Weights of a small GPT-style language model, trained from scratch on English Wikipedia.
Training: a variant of Muon for these matrices, 455M tokens, 6943 steps.
MLP neurons of a small language model. Each row is named by its layer, matrix (up: input weights; down: output weights) and neuron, and shows model dimensions 128-255. Each number is 128 + 32 x the weight over its row's rms, rounded and kept within 0 to 255. Numbers have three digits each.
A block is one neuron, or neurons of one layer that tend to fire together. After each block is what it responds to, as a language model described it from the Wikipedia text at the highest values.

L15.up628:154124145117059163136048154151085130185142115161075136110121151174079172102210178103150130095084155154149091118118152153077122105154116118147129156123117113082143112162081120178174124146148078143107106203094091139188128180179102133116116131155105117070101125162164088079117165113091123155133109132201082081137191135151106183164160116128189124175120100186182122167076134142150130184126
L15.down628:218155114147109105140134153091063155172124171137150107134092194161106177140106129161174033179158100135118143117089151126118177090158183126120122150114210119122133132146131107127118142088196129121152069139129147154060110110086111163137134152132125159112131130151178085131093136172077129092142110075169114081121167127154172159119140115184085202154126122105148118155100125057158120125115
L15.up899:163115100175130118146113111111143112160089185087090127099150139183138148088148144175136038119129099106117128162104123101110100096139126139165140121135115076136128177123124100113126145087159132149124098165193088147125133122115166182085138162126152154104091196134159145157136138105138124169100181085125102136134200119190165122157144118178107118154176131150114214135114131112118187196222
L15.down899:094068100161088162077156119059142217148180119231085134114007088058120124149149125153150143151112132115166124096116131118143112134129177105094104155148115149180119087141159158097105170181113150115136148133087122154120180127134105104187127142134134117120155157149070125145144129144103139087127146171137169148135095122137123122137092139159137108146145130104139069187103115142202096116108
L15.up1296:123150097165099085169087120163128116168141116135155157105125172164162123150138211100101137172074082098101120187108116170131075096100104167146196155158151128095000132160094153178144131149167056092161142190125110152132144099146144198124095121203078112073096139121128147133145149161132078148158172081191119097142174147087133127111131180149135136133152098108167150142104140089153107166092
L15.down1296:158108145152105103096113176071095134155166156135213136120131159126114110153178136176086052184125128104088174131126137132134122093146124136147120143136159159121065189109062104107102098094172107113107077108207104182106134136098155181037113122124100147176217141200155132168110112164090110146139123146105116069138162117125117134112151109156135139155135098099067156138130098154118139110151
L15.up1354:127127101122076153112111094170142089142132172179126174101183133125138109075063153142151110122146139089164116112120107138196117125143116106118068177160132128128055151072070174132198133039198138187124137086153159179182147129130110170102125130152079167116116120052143181107130118135067127128097147124130111197093152193131121215101092103106186112123112114105173092120099093120098234123160
L15.down1354:149156170143124149119152160117145129130162183113157120119096093136095122185120167090152096117122109140097122103138115165133082058129108190115138146174190105151172144074145087157166099117143214145187129185124122140163130100192062154137122116114058100202129144102145135112184126090075125163122068126097153115161200171141113184171178100121077131136141056131129188094109130112104192181176
Responds to: The token right before a year in dates, either the day after a month (January 2,) or the month name (13 March), also "in"/"between…and".

L8.up476:121113142171107151117121135171168120216154150108126158120095115139147076056128126101124114149117143178104089153129120103134126151091155122161143108162098182182135106120176110140135097049195093187115077103157109191110126119143188113138058091151141088140126168137090139139081108163118151084185156078152196128117193115172104123063136094152135120112135134133141168150125160133154115136092
L8.down476:174093110084188143111101132195194164118154115104103101154089092128145109128171180174132175135175134123123115145048185185124131148145080138162103116088131152185089156193043110159152113106139172089149102135094140115135070167095110160097175092129141094134143125145087130095197123107111128139071032168144167113125082166151206179080095115106157102183164127132114143127130090130053141101087
L8.up958:147137155159076177128077164103171058089130139079118108148101121142137118167077143108162082137125089088117099067115187182148150125078124127118105126175124154144198117120124078025146099167152129103100140124191167117139115162117119094121136177121093106168113167150149142126130147161092091164167119128117174164112195107130101064082173151142130112156148125083150099058094158125142091104084
L8.down958:099086136166169079136054089104148145166116149146128103144156144150071135134142115164180113155059111133139089124106119159126086150059174077199135133166110159122063099155137164167098134120107167115099140135148086127128100097149137120146148092049109102107148135098118107116153107170135124124144082178049128116180124039132123104104131114089111151093093098137148148122154153138116126148118
L8.up1061:149124155154154133120101100140167074124113143151105175140137154172202033138143136186186172137182165092111111148119103118084118112135140096102100142121073128135118068156137139144119105112151123177136172137120104094098158118174095145144114072144166143183151178119100131139182101135189158170082199146121155106145183110185154128141139125122113215173120141096097163149116132135126146152092
L8.down1061:124147120111206118118149126185112219133127119171150174122093179089117174092117135129123167150130133179155121155119137148085129121137146123098132173154185100156144122139154168111140125113148174138176131138104116116139125133108154137119162116074118077151170143078097163115150104146145089157127056132120089046135108107160095155139148109104108134096203128091134184139113069107083120141162
L8.up1238:118153165105155137072046135185153127117159105121125168095072108134180206173117126119114100098140096133139100167151143126128127120088093129121136146115118114085105154136162066082099171097183105090165019136156166105130178173117161080081121156130125118143123169147163145093113098143112078160161164085123165128100141111169153077126141114109085119167121147119082114042136130101053132058130
L8.down1238:100130157136125199105124129096177123157189189177130148091132129152100188172143094165163100106108083133120147136158155117129119163144165150200191163109159174149084137126097107160163152108130133157043159131134118133108104140146092117100103102120148067132122097139118105158118053150192131110151117104091178092071118097148138109124185119171068106127118086136109122064154096099176167128127
Responds to: Object pronouns and determiners right after a transitive verb, especially give/take/make, such as giving him, gave us, lost it, won the.

L10.up771:131133165173137121115136106054114142121109116132116163152129133114093128105101163112094089157191093103095044102127145140157137116116118109131127130145160167108067179119128157127187106130108091112155099163141127110128142145141128145125104093177090146130137079189186125113177157170077124158109150116128084164093115123076169122081099122141153159119106175174134086122101131091148115148085
L10.down771:134176145161095103111128132105094147139116169093107156089162151179110123121140108080073108106185195174119160158163130162163151146134110125141129121164150059177122134109179130189116168130125201150093081129127107127106129205151097132077137171084121170124118145090117079146142102159140061146144139128078155115155154125084146140137126147068081161097174125108099113142118137119170163101136
Responds to: Fires on the second word of fixed prepositional or relational phrases, e.g. prior to, ahead of, soon after, close to, between 1931 and; also digits inside numbers and dates.

L10.up792:140179100146121105178088154207133144099119135161099181123126096096135143141136147126087078136101179135129125117103086128118119177150082052145162104106059113085111151184147086101122106110091154128101138068116118166181151139125105124151073214146170168150094141133147103107152150135162127124127129200160158144069184154126119115126107054132085117168063120093197135175142164125100158068096
L10.down792:120108147098139114093143118136095072173136173124185112092108165092125163092131108103178096125150134144144116076109184187134182093121166096130144097132101163101135076110148069140086113199110145102101133151165163132157134107128168080151199083125142136085104159141141124158105172108081072080123035127119139148105110150145136150135134114161094148076126114131164096098122215166180096138146
Responds to: The word "to" (sometimes "into" or "settled") right after verbs of moving or transferring, e.g. moved to, migrated to, transferred to; also weakly mid-name word pieces.

L15.up113:103115128113117124156074158119142119125146042140110140176163122098137089125129117171124159143093161146142140142184063140164176107115115043150139153135088110107143090188079114132163106138162110180126157130163078117151142148082130091092128071138084176055116135113154095125142135114109138115133141081082108106094151132111107145115113097109098121149200084139162107117111120136140141178131
L15.down113:139181067111130120116163185082125124168057121112186129095158144111153132163146157139162139086160038124099107107091155079113127112140136165097087130128118125072135158150092101178153060169055159099129118061147103041130141090158106142157059133151094142133132133127133128136121107120181114140150115159187131110076132178131106164103152178120143157113105132049113072144151076124111150115138
L15.up608:128091080109164143138089090125122143167124108096183178134155097123113109119121144123141127106166156143146124148140144133172117132125142119142122116074132093085130126108162179115075122183124172157139134107179131082209169093172151120172095175181120174150092171166109072115173154100138134146116146111163102127118110171167101115112137145172066181152129099152114116113138154139071149128111
L15.down608:128138133121124141188137083142068115162218124160162104146135189095151131123138128082193172153144155090088126124152146120116132140067064114098111156096091128130131206148082121180087153162080102090140115106121138128113165120163119125112136180133157081127131110120103136139111177120113111094185117117119154094122148171107127104079150106132117089109111129122162123085071110140182156171164
L15.up763:102116101164109098118115175126117136155090098123080107132194124071187134130089166159126159146205185208163074146117145180115129115117118117122131093101127065156113161132117135106109162124135165165095159155151155092116186183185166105179075110087119125160121174144059131076104131092173126165169115101085194125081126132100108113175108119103172099156070110174075118128116108109132125106120
L15.down763:163146111099114103178162151169132144112171123115155151123139099111146128164147137132169087059121143097099140126118141107190092159117112169071140135147125140130154118089088171139166091164108105086126103102159120118168139117103140143087183148166123153068107158111178079114104134082109092108142096154158135108114196119097140168071156156209122173109114116075098143127108129156150159131133
L15.up996:143156126119165128171118092154102148105123099122117130189142083136167149101109148162135138166152093159120111137169121104049151092140094053112123091103123094072148141194060158121221185148121127109107143103164118108134122137129053127154139123073076164149113123190174185093183118149160170140158133066187140103159133103102133147146146097100147092105121176159136157152136086113152138086152
L15.down996:152178100116202149156121195176114117128068124102168134172127101089155133150121056153135170175079065099118148144141116093161158129164163142112089095147176126166151065155116115157044126161151118158134123127092126160092185144130123166115113143113098105098117150152140183095133140095098140072151067124150160081170206138072149186107101103163122189106100085118069133128086185122102080124157
Responds to: Prepositions right after a verb, mostly motion, placement or causation verbs, such as went to, blackmails into, put through, rejoined for.

L8.up96:110115176135180156146114102141174113143120148121124143127173097166158174087171087186087162138123175148085103128159129099056156119067124069097170154138138154090181114140123105088155138114126157138108109063089160105101156076152089132140171136104058101141174094047107133152135217166070103161113151099112122059091142099125086100156129109145116138095120192141135164132071184081189153136144
L8.down96:086126081166073157129129099154131142084136166124133095139125140080142135093119185093114188110103083146132145116061118147094038141083123174159098141108104114164093132127181166151129117109161146061133181113093130129205145100146161120103116158175124157139138119154112097144147129134185141117176105149147141121106171155098149145082101151129110050129131194120141107138133128160140130151064
L8.up536:095100111139120129137080101126117144187120132168127108128102113163147139121104082205071103145106106102179183102119087111124161103116123125114129165130067190032141106141112099116166148124092111158172129146111200122121080098192126119111148170176106135175097155109182111154137086149136167150176161123112102131154108133093116097134128098086105133158085105155135123144139143110131049096147
L8.down536:120186146086150136143158140141097138138126108096136104123100086132145137114120157076088183129087137136122115127124184111158055150140115135146116086141128122187106180126101126119108153133132173124102141111117055089197112091141136152087048134113109142100172098147073146123111156127136123120040107113130125164135143127178125154124163132126145161070147078088188138167120097127176087121082
L8.up1202:112148157141141129106079174145117191121109098145105139096112150166152115182117166079143201192048194132114092150109095104140173141116140086076155167120170142132152123161131148139165121133092083110119169121150137138150121141146147135151119180125148182115141183105097129119115191146121155118096133116120120132108130116107099111141109143108116155130052113123097123093135172111155133078106
L8.down1202:075125109124104071138166130116096097162117073147111135145166135126120135075176143145147164132108143129141155125179136100086104090154089149181088047143085113105144137186188183121084141133157145136118151093089117112163154099138089107124052143156141173076155126134143132141163138072149118049110083153170130111132154141156157145122086081120131099121169172117096134128186145146093126110106
L8.up1225:127162155182106174185125136141106126096155172100081094116122089142150141155149161149134084187144139121144147161127115070163095138149108115113132134084153083108160146080163123154132119143114130176092153087161140120116142116130097096121138126127154124148124155112179140133162104148098143152177174080086099071051174151117090174135100141141092071131148132195168174191140173084090078083111
L8.down1225:172139094091076123134116125090061118150170131121104075051137129087163140151138101151098180118099097124093116091118122108074130138127192121124125093152117129116073118161077171102126121154147075105180102088152101098186094136139122164117113141100143153078118110106170117089134109136139184135147076103084154167126116103131150110086142117150099148122095110128144100123120131163178116134128
Responds to: Directional prepositions, mostly to, from and into, right after verbs of moving, leaving or transfer: dropped from, moved to, returned to.

L15.up316:128150132112132123110129152154137142108099145159025142127141072139084143112163098128130135096186054138152138129079147122069131110155119138159116174169174176183149136153231109124092131072154183078106137083054097143118094086154149132139157100124077216150146139083100127156197170123103138104144165123112120152176112079076109116112122099123165095151110101087144129128108161152180088145147
L15.down316:124116143130128108172143093116103122142105086136081100144128087125079148173121139142132129175111118168076101110103096087150117159125164119099115162123059182104120155141105174100059084155158124103130121090133117143157150108151137143086143224100087044154170179121121186123136177165096151127080149132128104132095145139113089093147155119134100157155149111092163137102159176149115117117133
L15.up596:181158150104068112109089150146136103133111159161113169115119137166107128070090054167075123126123126180062130193105187181113163139141110152158115114115121161149119112150118062107140070096065116131137165135098143148158087146174147176156128099106116089090150121145082181087122121127101153160133218122180176116074117111081116088144124086134139144105217125116151089116156130095096088191193
L15.down596:122123116137136160122122123084123128176133162094116129154134117123093096157111133108140118157117155166092138115139115090069094108083120118147125081150144120186105096134120163107093098146106137179113085122131140164077145141096091178122118135087149144053149116112131154088110166109148169161138130131207144132141095110151137207075197121161144168131115113151152129132164100108121149133206
L15.up732:092142181093061148107157125147145152146156132087111093133132135101108186174188179137180122115164047161145103167188113105112073120110105146166182128097155113100144087126097077095171164128142126106103167125119126123143090123123121191063082103134104132139135143104103165099155181169140072095080161132148129148117112097155085132134146075172212186140157144125112126151130145159106124141133
L15.down732:148118123107139162136143155159130117133121133146139126161093154154101144139190128047114144107112165104094151094051115101134117164179162146104150127121130132157147100105128181135064077106153148092131097213108090126151123065148066124159105177135120148119051081113105129150172051121106093150054084137166083112111075146124171141117160125054171142117151117161186149167170092079160119127167
L15.up1395:204131065123088091101118126155136117126119135082098168136104096106123115110109120144108156105130150186173183112139144133060089119147144121099126139142149098161177128149154161175194132119151162150124151147105140136090092161154133143182123079148122160127139089128074129181134176111074169105144151135130157140088142123242166131103124120128116151138106087069127137117160150121043121123045
L15.down1395:101153165054132105114095072090106115099172146138149102114105090169152170137152105161151141133093127125160106157123153145165100104141128092148110159184156162158103135147118157182119146150173189127167113108129060152170132133135130129140101133137149101089083095129111109153149104099138107139123150162108170137133110165147102116089138091173130107105109108095125124130114159143111105176128
Responds to: The pipe right after Party in election-result table headers, as in Party | | Candidate | Votes, plus weaker hits on nouns like year, name, class, era.

L10.up632:102160138123121131113129084126116115139174154145067122096142117091129160143112116197153083117138183178089183114121138086060152154114096139090087120136161086113113140146136083180148110108155077092130175121164242144106149125174138114184107120106130137129115154151154093141097052118115183158176118186152113138148083073184100144130133118143112178126174121153082146171176160115143117056168
L10.down632:165176089073123108154106139077134102152177128052134126099120085124078073162156089053066112145132133129214116075081155143159131129130112157142183129170159146091161136117138105175149127102144147119097157080149111095101111113140115120172143076135086119114145140124180153102072110099156117098150178124074138135133122119164137134164199158184151132084109144180144144077139127142161148114114
Responds to: Tokens inside or right after field labels in Wikipedia tables and infoboxes, e.g. the pipe after Turnout, Years of, Added to.

L15.up272:129105147181123164124125098105140120052134159065115165143174148111124084132083093199061131099113127171122136117164127085157152079136093082108158168121076183146197073085119136087117177085070184133167085145147122175142069147086153093164105103054156090123111093096151123132169141162092172156171102126176145073160136124137100145209064110146146178123176119113161192114156126132116109066153
L15.down272:119135136120156121107172154131136102208119128153155084096103140117165141135130135100170087167123142097176169114113073085100119127126172118119150130114117061124089156114129084155124134139169124182096168085200138130186147130098152222132104131196140120170139197163100166130105113120104177075122171153121091128133123138138129104085129144075049143194096147133137089102084141160121155147126
L15.up693:209168102130093163112099108107165107092122166137082111136163139135134139112187099167185101073148164107096034065111131128120146148146132117096147119120131179110138134091110136059158082108142148110078101112128097171145091141167127103144147103073186181127133203168135114139161127199127128198100125095145106111154083173141114128186152151153086114104145186122156155111114134130133165131125
L15.down693:144163132131093107174115085096135125138146102130160115110123127150191144134117125114140144151174181140168072116174169071149110155181128110137092175129127148152088117095092139069168135055102126106079137111172091119176174153148165152083114068131139162166177194097112126124119074168181117174144180067156093140134135101087105111160134161184108188122139156142151199142184082179153116149111
L15.up838:165161150130136185139112149087157107082125131148115128136184150212160162142141117192192111115145129118095048106098181123089136112102091075142172142138098176090121163080062093167128135127109140138117084131106100151123096097153105092177110104063133151097151133126097104127122071237100124162150130097179106149129122098097136119131188106204149111123177154104130134115186105157100185136117
L15.down838:156190111189108196162148136099159112135133127167130155166120158120212169097101124196170151197176094124142072118150198042149156122144113138181143204122116178155138111114097145144175170151069127121135151094171169110121135158151146073153092115118119120094118126128083139108134094198134119137056119145173118129117137089163135146091127124126200142112123189145048113134151125134133110141156
L15.up854:148161059103160149091114204143131152130172106165113143162137146168130110091198127119147171127121172179150089083151144100147113168114092129115158124147127197170132181068114085139139146177152144154125055126155093152163134129109139152113083105090152162161160114108108161115091141121117132166106124133137110132197092113123111139171113136143127105093153150125139128128179133117084167115138
L15.down854:147115149152129120145152143099119064152101148147134074104104198088136204158169091104157119187129177114148181172116144121128064165146140107103122105158162170061120154099094138107122187067094094129074173069126129101139154169098095114160094121155134128123148052172127063140166144098089161127069147131108169100132133096134114144091093088155145121201126124078150127158109146187113098111082
Responds to: Last token of a person or group named as a verb's object, usually a pronoun or name, e.g. tells Parker, helped the Predators, accompanied him.

L8.up252:071112195113105138174136117156167138078122153084100056167187085109113139180121138095086088150157169098060150121165156183145133168151156136170142134102096130161123130079108127154072174127151093098107166085117068154154158109171177119105136093057153055141134152104149180129161100147189115137152071071139175140165153115156140065138077078148110145100140152165074100154167091130112142106155
L8.down252:203080170142109084157162099154101130179062140156124158141176153110151159117109118186143161109198125087153065136065122182099111158183119108094153174126089154141173046158165156122128147109082123165116128132133149179152151135168154177130135094170148108140073098135176119162121153136138150088091131122130133154172123069113136106165151080160162170134170166143130085129178167111165153095148
L8.up420:070176090068139051149119124151199105125103124066101112122106050125071142156138078114088126154138114151113185084173072070149166121149141040132099212135132130164143150112151151137127122096171162129124147101153103134153127117137165071152080093078093089116098100128129122160141204084131035093162140135166140134199138140069102089126190132120119185131153103097123145164159094177149138123157
L8.down420:075090108095121083095107077186150110108065120140122088127118112146186140148133187155126066113203097144057130213066127168118093125178146161069111067167099165124141181153109146129129129122098169119172152113083124126112127147138144145127153115099178154150116133150080129134149125135105128128069083158099080134092195107150127158116134163111137166186142038130167151134128126070118104156159
L8.up762:135165139126131189099171161153132154138098135166102094106111121096097165123121115117088105152102127182097140161130110179098134113138102166120087139129170061065106138108160081093142193095178088093150195127106131148165170136152128153114105108069158142098116072075098157069099165111101065081123099162128142124152117103166111163131072121154119090161112071010142101145113112114185134128109
L8.down762:086073154131101152165134171148076071116165062136172086130138095129117103130141137113058122085098084080118097151138143148083098099162153135122147126144127152111183136067082104101122181073157196162161158151149134100133143118197114111164197103122173152070128116151130080153088102148156185175123093140077129157214111111092103087130124149162058207153147172124165147073107105133124105100124
L8.up1303:122103106162036081113160176102109140107149146102187115060114098108150108191072144133156116146112122123149071106122186199180141175106124142137172124096123132166126122164122159122155049161167130103123104134157166167117115197114145098154131117083165140116112138076175098178102155159133131142120148084120144169167144078137097129143130088092068126162176144082174143182193112129171113081048
L8.down1303:153066123166137111091102132120073129181129210164117130136087124171158184126140150145141151074160150134095089126109153198176116165107134152138071161116121167177102104154142162192101125143158091105101128174183099142176169129058091130167160131147146132168105127146090160167132119116159116089163132103167102128092111121124120135139192085107173115124184117118099099153143074144125134107101
Responds to: Table pipes after a row's first cell, and colons after infobox labels (Glottolog:, Website:, Unit:), sometimes that after nouns.

L10.up67:114115134122129137102078135138178119108151099161113135106163162126154119153113108170098106125150130114138130118125124135130167076115075145050107110093132117049149158136154101074142125121179114156125110098164178100104104116139149067089215148157185113131110099188092077096194099136115086160165098115118155115116180153093128097161089123124140076158134158146120090074149169058168091086106
L10.down67:112071131182103105146124100123117116120120136117033153124120120120150152181132134205139163131112148088082094157189061147151147153188150146133176182166162180103145149167089120105171111161133101132151146147182162134147147134109121151109132136144202149157153187112109109116103061088084137104132066098124139099142148109187088159037152167169103093123055170178085112145085151123145099134145
Responds to: The first word after a verb: a particle, pronoun, determiner or preposition, as in picks apart, set off, closed her, boarded the.

L8.up499:073101171181094104175094145142126126105080126169113130146143149090118138176156157137122109104099167105134182120123098078188068122089090092147175102075118126121073163130105102168108146130106161131060153060095196070140174136168124152166053069191149211135129111156131094139148119164122091147163168156036131158168128100071136126127133120128144143111121117123135163128162140125176122113144
L8.down499:141121090153167131126152144095095091117195145117135164159146123106117166135116153140169210085175172152112139154183154135088130180156161094104145072170115095151104127138077119069132137088128082162121103156132097111140124117126150136098118139084145108102144077157078146177133142124134098091132122137075125061162101159114135091132128116091126174132162154162068143095124092068172149105130
L8.up617:089117132147108079132108097120163138101146118145065097066193107096123145202138200165103103134120099141152153150187221113170089122154096147130127106071119085079079127148117094074104110152163100129164177142215115073112138181129097143151072167168148158102176104113131075103112100113156111121148155151139155092099125156117093169127103149110126097158114113074106123141151080133147065121129
L8.down617:167123119090187144141112107151150118125126098071156149064096139112179139192129131103155132131146164146144149074116135164079199083115039081130120148136069162161147130205128127129127094128112117223172172133132133154126219118059108120108139111107171121116139099197103099208107134145138115158127074113053149138126133104136132135103129136133187120089150122166139150135141118132140202152093
L8.up866:124072072180089139152155076125154101080178089130134158136173083146102122156115156101085167088170151147079109139165130091174183114130101073116118085103089124172137133150160138170163125127158128105209125070152186103088121136127142131101153126104115113160158121164154198130128116147107114080116146128110159207134088130121148104120096148124103133151162107123126096062174115142110128143082
L8.down866:151134186151132114140095113144151119090078151113113164125072084129077136148105127078106103125098111141119150126150170125069142143194126160173139097174106142149148080151159152148100134147078117127071145199137117106060195150129089098184153080078089132054093127117148162115148132181142171105135087138116171050066174141134096103119164111137160092123120123137118155140141121088111079122120
L8.up995:145138144121198138098132101141176103108168136160104161103158155121148106137160159149081135157159089077123119089139153105179154125124096131069091118087138137101148092076184099131173132131150111120170149194107136104157073141143128129156143122127114124088098097121202101114106114122091110139121167122136086151134185139098143162065140108094117124078139072117182109114132094126138128108143
L8.down995:131137104121138077122098121110120113149129175168134145128142116167138111155198071104134159140191212194137133119180096149088142111121146113055077113113146121196113094117082143115082161115154136106145129124175137140147132197157131142122129127112116113138117163162144132152120105089188152105137123159139131140121139114149069075154133117161204181155177129132085156112103104155088113147163
Responds to: Function words that finish a two-part phrase or time span in biographies, mostly to after began, continued, prior, due, returned, and from 1983 to.